Part of a small language model's weights.
Architecture: rotary positions, biases on query, key and value.
MLP neurons of a small language model. Each row is named by its layer, matrix (up: input weights; down: output weights) and neuron, and shows model dimensions 48-143. Each number is 128 + 24 x the weight over its row's rms, rounded and kept within 0 to 255. Numbers have three digits each.
After each neuron's rows, "fires after" lists the tokens most often just before its 100 highest values on Wikipedia text that the model never trained on; "fires in" lists the words (lower case) most often at its 100 highest values on Wikipedia text that the model never trained on.

L2.up419:135092131119097113185159148113105120149142094127128079133162129149134078136126180107109130134169094159153103112130117123172112131126110125128157153132117080133103155107172117128114098131143126136082125126112104144146134163156120111084092105138172140131169149106175165110154159104149108143
L2.down419:123132105117116138152117095132099115087104111183108106144129136172126087147109174132077125148111179145107124133120118167145107135122087149163110123155117126128124116140154156121166095109135117117168115146123112128120154148125113147096117123146120163122122207089202154129101129112125101139
fires after: " H", " h", "ased", "ed", " ne", "orn"
fires in: "high", "on", "october"

L10.up291:103171137096136105116174081164117100137171137125121155111138092166091153104119145127092144108088158153125114130098082141093129133143122124124133142130116084113109143116148126142151149141150138120143139145054140166138069137096121155181103160100163093169137121113125155110107111119148094150
L10.down291:132132144120091095126109102136118203108136106163110128131149131100102102088187146121122142123142149122113108096170116111127126184162135136165115161148163157122121143112136061148150137134107090120175099133124103086149129132143117116117117121117124123079131109142122128142149116138122111139
fires after: " R", " b", " re", " South", "orth"
fires in: "born", "reached", "robert", "racing", "carolina", "records"

L2.up580:146089164074106138118152147147121112093113120127167141097119168102074117084152124131136118145126090122136117128127105079119129142095117115134142159106131111167142120160127153115106155146136105137134122123105134087152164114071130177104105148158094119137134126126166156127138119150120107125
L2.down580:131114112139174104175110143164098161141144134100125118117102134129105116093108166135120153141118133128116194124136140114105088099118118126179124094116094097109118162090124136155163094114124135130110141077128161132078134139143106134122147104157102118084166128135154153093121116143089092115
fires after: " a", " the", " A", " H", " M", " ne"
fires in: "them", "among", "men", "henry", "amendment", "am"

L2.up424:139147089122117097176141147138143092147120154125121133122146140111125120102133153093131091155112155148124152142054154118152166115107147118114120145150110071163138127148130135139119123116112102195103092105134152086133080154118150158147187149166138129139140132132132133140118113170101072114
L2.down424:119136129117129101115141166111107140094128137129132126108098120130102121100097124152130133103160172135152135112126141160111130116137101147133116118100117176116160102122156124117151113163148104132111114040114187130089118134094096112123138100142125123131175137141154124157095177146131131141
fires after: " e", " h", "%", " ne", "il", " which"
fires in: "had", "high", "every", "silver", "never"

L2.up74:125146132173107136113152124128091131141150119132120135128124168189153104068123152115132107135128118138126148098111071123160079121118146111118123127155113137172058120134107108180132115109132108131133108116134104096150092103097136148176163192161144115124133161119131090147155153158100121075
L2.down74:121110098177137092115157130105147113091100140122166124104092081104139095135163126185100118109109121132127122124110148121156135107138105168180143119145122176120161114133142136150102137142154097146140106092127142115087105153135140136103118151110115079095119139159126137100123151120135114096
fires after: " the", ".", ",", ":", " ex", "ear"
fires in: "united", "research"

L2.up468:122174180160135133148146132102098111115116123126128172093130122194139128080108111133120106143128158087105110127163097128130082125118101114144139137179131122111143115161110121143152103109121154103159080124110100118129104106084129102159111157142105131126111139127139065139109111152135088109
L2.down468:090117119174158113146127145119172119103118122115145123150120133102112129140153135115106113125102062115114173136111104155106143132120113122122144097103131125109132138108119132164123148111164126109097106114134162110089126203129183147152178146137128115095120124126104151126157122090129130116
fires after: " bec", "ild", " M", " c", " F", "an"
fires in: "became", "children", "men", "came", "french", "spanish"

L5.up294:148101089144134148104145120083122150165108122127122127131110135147146135121130111114129106141124136114131121130164158104162139089200135139132151111101121123103173126094096106121127096130098139125123167111127097085134124128141108150101173136136112121103112181103109123091129165091121150126
L5.down294:117082121134122170158166138116139110123157133107136158161143138133125136127091093098136122124159149116113121118136131127136103126111123103065130108143137173170132135165156133111104110129122131125092144146116105140116157150106182099148145102123164141149154112112154127108118149098155115148
fires after: ".", " F", " C", "s.", " f"
fires in: "he", "fw", "few"

L5.up153:097142147156110137145132124099124133130115116143104144123133164148140193141132146172087100124102150143139137141089065161161123159099093136127123119129152135115121101115114128089110144104101104181176139125104142148108120136090106121157104213092088145096119121148123134122148124151138144094
L5.down153:124141154111137122120169140093142110142121117162098116162082109098163144164053104143132126146125138120146114083163104088172117132156111169152121120141142153125111159096189150088163132141092167114088138161117113132149132137125117098089100097169133133141150097158128154137145081125145141153
fires after: " ch", " w", " F", "s", " d"
fires in: "children", "are", "way", "film", "day"

L5.up29:159129127106150145181157153133182118117138137128111145115123175141119163150122128170120150104092106113113098134125114105072134116126106078121139145133129155098153106164127143116129123144090126132125167136085115161160161122120131134173109144108071091141116168110123148123148174087121159133
L5.down29:110130134116151122182105150130131136181116116099112109111106157133165106106143144163143111139099124146133096111166124130159128129107094131176142113160088142088096073130099133125138114108110147122105118128164148129109150129118100071114138070156139112083124111126129128149118136119133104118
fires after: " f", "h", "f", " le", "we", "iv"
fires in: "family", "households", "families", "householder", "household", "level"

L2.up604:098134113105115132141075159138126096118160143119152125129128120107103146133134142154112160124130146132136164141123168149124092138085113126148134148195097117078131139137137183095132146141119149128112083120128125134098135163138142111146141125130096128113101115141145120152081116121110150091
L2.down604:121106131124139129148139168159127132148137130153114106125141124104100132167127132132124143125150124140133126139108129155124132113152107115161105113109163081149164136127127088101116146092114096130114081111159130128116113104138117121106164136177128146136156113139092105130116136164108143096
fires after: " rele", "le", " b", " to", " s"
fires in: "released", "since", "based", "attended", "attempt", "attempts"